Weights of a small GPT-style language model, trained from scratch on English Wikipedia: vocabulary 2032, attention and MLP in parallel.
MLP neurons of a small language model. Each row is named by its layer, matrix (up: input weights; down: output weights) and neuron, and shows model dimensions 0-191. Each number is 500 + 40 x the weight over its row's rms, rounded and kept within 0 to 999. Numbers have three digits each.
After each neuron's rows, "fires in" lists the words (lower case) most often at its 100 highest values on Wikipedia text that the model never trained on.

L3.up430:476472496451563594518514420497527544559520515546546552484468465494589510506517503532494506500486563493427515453553482432476501523440477473556470494461482481487508507460516516522497561469466487456476524444508474461514528617510483468501500544453532523574500537502495508493475477570561506532415492457464449470465518437407507505479606523470502481470503454525530533526467478505476531485500542464550554477520477489422452518460454548478470501461507480493430567480544621512556467446496537512495557487523484538475462520510509523470488471483549525580574525528518484503517454556560528479
L3.down430:427494421426473479431484479497431474497412472520487478456452460464543509492499524522573497533506540509507461485489546565493552527521464491481518457450525516486540506495511481630531573531518517490548498427464600444615566528474540546560497550507462490485539513456469509493489557494541537486504477523488506518500466459512481533492458499541531477551512468472517524482440532513438494446519528519523459555412467532469513535644502516396517503510447529452500508448478521451518508418512509555518426513530551441524545556504575428537521493443501524533484501536498529389473499422535497497
fires in: "several", "three", "four", "five", "many", "two"

L6.up87:475521494458515564521430500492486548502479525560541523535485489483507434489528450507504491538502537452458492471478478511465571553466427493467524461513541501468571498478531493489455515470470485582465413510531414528562524556529498552504501544493506450515499563551477496449476485503540565554476514461500534533467507445514540474486560503519571556524528456506502544556449430489430489466509533470493540484515489519444445496489520479501481451535461543516507508544592570517470543521512497528519532425504428472453411486478523505465522549502514512450558528528532545531472504585501537498
L6.down87:515508483447513497480517556487481473550464568443488451529560530456529460533484449502521495483474542527535474510505507517530518464431509522590519483544458522518517562523503475532527564497553494468506521460437526524501531470530449505552493515483449552451548485396455486506533532497508563510526459504550447485535485509506460467615522418542511458535618519512478501484538462519472536570371484460487466558532523605543498574475495481545494493438592528471528455475444555496539512521556453511456430495532488480489490440469569510486457520476417527500520501508511508479502540417456468488
fires in: "of", "and", "the", "several", "these", "many"

L5.up367:488572488460500567363505521527559542512523521540477472528516492485450481494471434499548498462501488421500502465524581438553539462554554575461508479527479486436454470543501497510463516442516538441467511516497493478466490497537468564504444540484538468462504468542499460447466514492490539528486510481424526451489517474492535444427461523535430491435458563585514489511425435395522501516516515534537513461511583447512580483472406442472452508426506474511504496536466517479523484557565431518457493525437555489521461467541503516497538509515539486487497425451488417543447470558486487461
L5.down367:431473524505503465588480501488530491422546473418492502535531512517541505510560537524476479556488484569474505517511435531471470556475484471496524515485547533552574520430519477479553485479526418553526485507509482522508495493498517395469543442496426499476465528455468573550510485494450501474481511531530508502546441526473474539535475479444593548530539520427456491518540505596512484508678554457407462521517509532519380515546533528542554514516495487527470460457513496477470497485430568478515468504555453495492510556467484426523506571454469485540491571510467615453526537439509532519
fires in: "that", "history", "days", "always", "then"

L5.up117:498456477505480484462476432490496555480478494549540507433460507511437539425529387533482511505472529476452536465476447416504615480475532527518479473478483577435535519456533554461462486462390527498523543504495483445459494563518495473443486551493533465521493515546458508420437535473507531495478508463478482556494505470534466492442498506541446474443494471581539534519528484449476531516517465483577502472504509555440553509523389429553498540515515488535476520533528569480463495509460503484533612484477488519521497515522481564431565500516510522475494450460481437546435481586548497478
L5.down117:454505518499499500466512466452508440518508539460519462521555517481553482523481593445549467516484419507527485502483525500538404519514510470538596484523545511500537455534520416580523473492592392517511517491479533529478512468508469490508488461569438531461484498462555544507541525561430490454494554563484527555554490555519488470551441528506585554529516512409453514451487522553461469457575504511444454509522464506526468450478595525442455496460499477491522486522546494440514440472538519460481404487528471474516550502451525464516465548477522484497541535528486606469557554386526474523
fires in: "and", "there", "to", "that", "both"

L3.up771:527537560543495581509522507552532538620505531500428523519479528561470495510485480533580548505432543475475489513509501513607542516526543498566490478521519535502489501526573563502479532509488660535539518511510546559559537526558551529494555554527492523438491498554510519546552520499504541574580562518490530520549492482482533396483483520561483503521505495555546470489439482401493554492522494522546476518496542492509504505524497518479488510542568521476497535488533503544528542509534485505449551514510517467516523485549548535541446522501573463546503447510523554516514480553477487569
L3.down771:483492465490507509547496543454511470466493532503491442409448436381576509467498447490531543492480413475443490447483460534445444426485401502466462495511463509449486531586425466490499547423491464488498510495459460480473451531493509460522486498542425490453501485558461466503462506458538439498501439502461440472500572452498481504537520423551469467470464472555477573461481523503546517530446456496505503524531430499493483530482501422552491450488431518416476486515533516481417487507413497534555497566446535505513455510518531497505497496471531442477497539385509502468472556465482482494
fires in: "company", "than", "any", "many", "father", "brother"

L4.up739:559586462481494526473462461511523544467510556466499498432515467464551576529583477546545551446420508455480562515464494415465458516476545521430596503493519517486568566556528451526476499493463615527535501497529467570517462555466527564510545527549573431492536524513453551517585424454500551507510483509514514513497428536471502452464498527505515540413484484418503495516499500506439541581501472524506511473462509446512545476516512465515523515506547443384511474551448540527503508504513456547494536445527478451491517491528539490521488495564553490530541525525497514511514492498515435524
L4.down739:504406474528504523563485465525440522475501445462467510523459642472477417466481525537446467542548480540523508521525504533520491424499454489627443532543497506496474460477530520495477463475444441454498476514529576537476519454477492439486484536426454523422503445461548507489462540500482472513478585474500495546497463565510475515497524470486456485581514414551533457474477468508510458412507505510469529570464501584554466559516510499524482491513485543470532484518549517518474561482498529480474471449501552418525509518476501556476460506501473486550489463460501519504500495467458530549
fires in: "following", "not", "name", "village", "votes", "many"

L6.up668:542524516519481503461431515547476530466488503512495555438468612487449461449530453515534489526522486415486510523477522465548566523560524518474453468464513489478505559544518599419474510435441534423485498563469494497536505534541488520527448520466487449494500467530509460467436487535484509506454483462471418519494514459486506471467484486515385525511467384485512508458487432510591505513491486538584476561552485532459542503515400438546489419510485567467496595537521508490550548485521557421459494501549500482508497524484496582482478466618518498536499493526468458546515521539546522558
L6.down668:444533474486466516492545535519498473485519478479520500594531429505505464491496540463489506473505480541525475470505468542485439474469495495489518521551535529516520484504432400539482428554573424502518500479462511540450464505482480463463543480539470546465474545463542547486575497480461504446565509519458526525547460528493520500498508582426596476504526550493458495524513540536473447525712540516417455481476504553536434480438555562503437486499523449541482439486476510485505408499507506476530399488457512515588488515497544435517494539458496491457503501514509520488468525487518513500
fires in: "his", "her", "both"

L6.up577:498538526491464491543507498524462581414540480488488517464485584493506468476526458502481485551505507497473548516512561516431467518500513419490500503467519544530536557498544575409515595498505551464507458485483474527545563472429481473548456549509442432496495496532560486518457516505551527514426504460502537508449607487468513447510447474487372526595464445472526494455495456498594470537487479493549501533571479516428523483521433506573420437492511558480486507521562500554476517496513544512541525495514493581517509480463460460473502465497504458482537488536458476560539497544574526519
L6.down577:536497503534541474477527532482473457545460526523507506607492480490506495491489520443506510472505511500565458475487464524557509471520541561514507533475510448460447414503499464555452446515553441508491525490472532504473431490515461525459511496521559556481485520475512509480587504518482476463532516523475464537537477516540520521533540551481553492469539549516495488518505527476414462484847496519467445477501516534541503518506557533460530519480479464542530478495451488450540504466506484467522454492482518477533495480521588517437506528486479512456521452482494499469445477516476471504
fires in: "her", "him", "them", "via", "as", "states"

L5.up394:478439526449575576567527476530519553488472510483465439502509489536527492505499489525465533517537494464485488485501547456439516563452560489496489507481536474463497567540492610445426427421374496512530481513566509523485508544598536561486475479521537517505492499521485488534502492494538552489561411584527474430507535450451504527465548506482519467473453521515505524502465517418520494487498506455487486543519403508449475479493499524557442511485517421483528567575541560491498555476533483521488526444465480499513466570540432459487475453497500495451570507513518550555522471460434506484
L5.down394:432494475585437435528472526515503523567535508430485477525517474507421456535535489523505545442471507471463472544519496568565499450498543454442587515503461488523581477462482527541511529487582528433509444471461489513472459438508462495628551543513451500505521526503483484478482543460480509512566520514502467555510480476494497441565496574520494591578550533460496478481618486483495509429602450491528460491498550474518506505513444495460563543574544544496584439443502506525515444482531504459461467505479542457595472526524477506481549532431516470532485444539521535456473515509482473503
fires in: "w", "s", "df", "two", "three", "f"

L5.up181:491489494553490483551508515501478507481424499511535456522513502454498550514490558486486483582541462487548406470530569523479526459572487550577517517503495574505493640500489470566509428530484516420532473503528532551519474447506517506455463527517461421463453501511560543553563472603496435531493602473481484476550448453481436469478502525618543474584550454488478495450497533562556456483491515505491495499472423554587504475472584461533482510511554542467445512468553523511494511459534430511498496496563412503483540474485517493488485478477545502451496503482498498479541555488572570546
L5.down181:531518487462455539461468490483446423533527495446449455496518457511496467470496466457504581462489501502424483474485498509523531533437512496483567550460471542441537337535529407506527496449539509469499421433528495475519488516456537490597464501508517622500501536510521509474443463422509531512481505570513478508453537476544533531546478502516518524445454528540513505542497446514522504517526451498486463486530476487332520509543520507501468472544489545493502490513398513520567482523457555530458538521481490531479498497501541438544540546562471486470443558520517443521469484532517478511
fires in: "career", "him", "year", "never", "recently", "frequently"

L6.up625:519520491426491515466511454520554506560528529495458522419504479493479460470511488498468584444490442514509504469530458462456482479475549528451463497501463490487506429523520502493439544430468603464458514473446497485477473475522492500526501521497541510434514528522440470473486493475514513499528526483422457555476556491533513519511531477526436528352503579563492532565485501443491536549533439525560505518509595471499471523479495480544520496485453477443538583465453537439523516498523514524529480561482526436495460496510540531430604524547485575489467465459452411498472471529457458498
L6.down625:526512504544478504540470504469491508408526453447499460567556592525490508497485497504564465497485504493451478494501471528523550548489455481505561518471558495523493569449411501499540483576534300534545513583521530546491526518526482458481516486512452459512440471485514578529505514533460505481454511479523565442547460474449481487495472531467537509573482437490488485441543474587482480475524559470388458479484443567507442507475540534502517527497590480509480458483523497496487456522545539465510453432496496483497483534517501448560473486432529468484559519506556556527575546435487539476
fires in: "that"

L5.up702:507512508601506483519504503456494527486439434548531444513482517464536505535495517466493450595562502511556446509493530524470515445496479495560505469473485526531495646498457499551538457537443522462530462484514544556477492550481509473446502476480477466537428477496555543582583504572490450517456588462509523501506435476460395471476471522602504476606569456450469480453497512574526430478481532492484478500542446536563498483439546479504525535534518529454411463500517490515507469450496491466486497456551387526473511500456460470504438427490551477512490508465516505537506535481605517494
L5.down702:541506503429460503468502513521489471533523522468449492482517375513486548461492463469513616461469480472415519502481499545507533548451516485494568541500446532459501350531538389525519547495548524479494426477549502495567494509480516478553471499495513588506510574502511490441448469446495520507452494568499493548449511511549525498486484524515530544461455539509504492546454481506467519506521436464514456492512513415357538490552478474503456518537489505563498465503410503497546471509419567522459543532499498524509529546516580492581499527548490516453468532546519464520493508515479535493
fires in: "him", "career", "without", "never", "part"

L6.up475:453568542483528514462519499473511527564515487555512570528471595518445392556506499500490470553499501460510531443526505426528485485487527487450454505519539570534479494494585475446510479481467499508497430523594537524507534497530569499495496582524435450582494500529556550514446507570575518464568500465510481557525550503423467472434468521484469521504523470514598479544478510500521480476465502526472548547468402435560550511500485511480476508536522523567473452526502497512508574528496405460548500411509482497470513465517458449492484515513508439512533499508467467520505467554517513487
L6.down475:562457447529479498472512499545479483488436472431528480536573423493497532510484539453513504522516506572534489500520511548477471516475462477542517493479463437471481442472498494507470494501491414500509449511455501493481546502500491479490470458479484524442519524481487530513562518453416515540515544498475500462484488517499529535545509548464536474496471542518395515507506482479529504537851467463485440453521587533479455502490508509509527506433465482497464506495498458433505428478500516469495457532495494520537539512460505460480539495469482529517501531512506474464432521400478513521
fires in: "first", "that", "various", "had", "as", "variety"

L6.up150:477482512535519519513515506473499504547475463528505524515463625510461387552480498475472433562518496522536543509530488470542501484499507496503412493499557507498460534453539523469507495525418445498501456496574548535525561503538553441463523566506456490548473521520579510585503493510544481498551526439533528539501499549442386493472501495495460483544560465516583485485478513559524480431505564457468528540551421471537497506526508536513511509530532509572441465493540489529502529492461480417541475408523528503474528509507457479488464491502480452500538471503463540538513445514548465505
L6.down150:542491456491485466485518533520432500458465480500510472486605413451531537504508494485512503502450505524469523480453500485481502513538419475505562504462455447503482441486463471518508530508534513459455486536508435462479487483463462479552429467472478485455518526454426529426530564468417496503426479516471504489455519478455577522489485535486558503500484509495403483465487487483545518554693499468475421451562571519475481543485430475503462505476470511521444465479462436459500459518516516525492506578502493509547526498472517451470514478473545533513478557506551518464451512387438515484
fires in: "that", "based", "team", "career", "had"

L4.up830:501535513493546576485485499523509567542540542509446448486467466514506498511595521526530532478430569535592590464500497501582515523476546488516535516483544485523513485565570512546500514517544459503529516449496523611505550516509493556462530616500527468494491526519449520518588508518487567506546503494565579496536511514454487403535492554484523536445560496488549458480524508465416576438618468517514483511465532481513489460528500580490483482539544477481462433490487527517516534579526485546516483474526504479494516494511475517546448527548577487541564533526516535588526438507524482493
L4.down830:529496490434458456570532511502530548455502550452511484482490452508548563448497464502507518535547487490469538531495519508502491503519503452498525452578486502492503437547456484505494545365495483473537502485541525492518513493518497512570499489535510516420582462464490533489424511501448496494552547562514519500540541537567552581533502485573525483524508508547493581530442474529516500585403465479518549556494473519479495484497579422491532473497441560466591488536547564585465460495477483552529451583455545468575575500512499526501537476560452467529446534446482487467506554527483562597
fires in: "company", "no", "any", "many", "only", "not"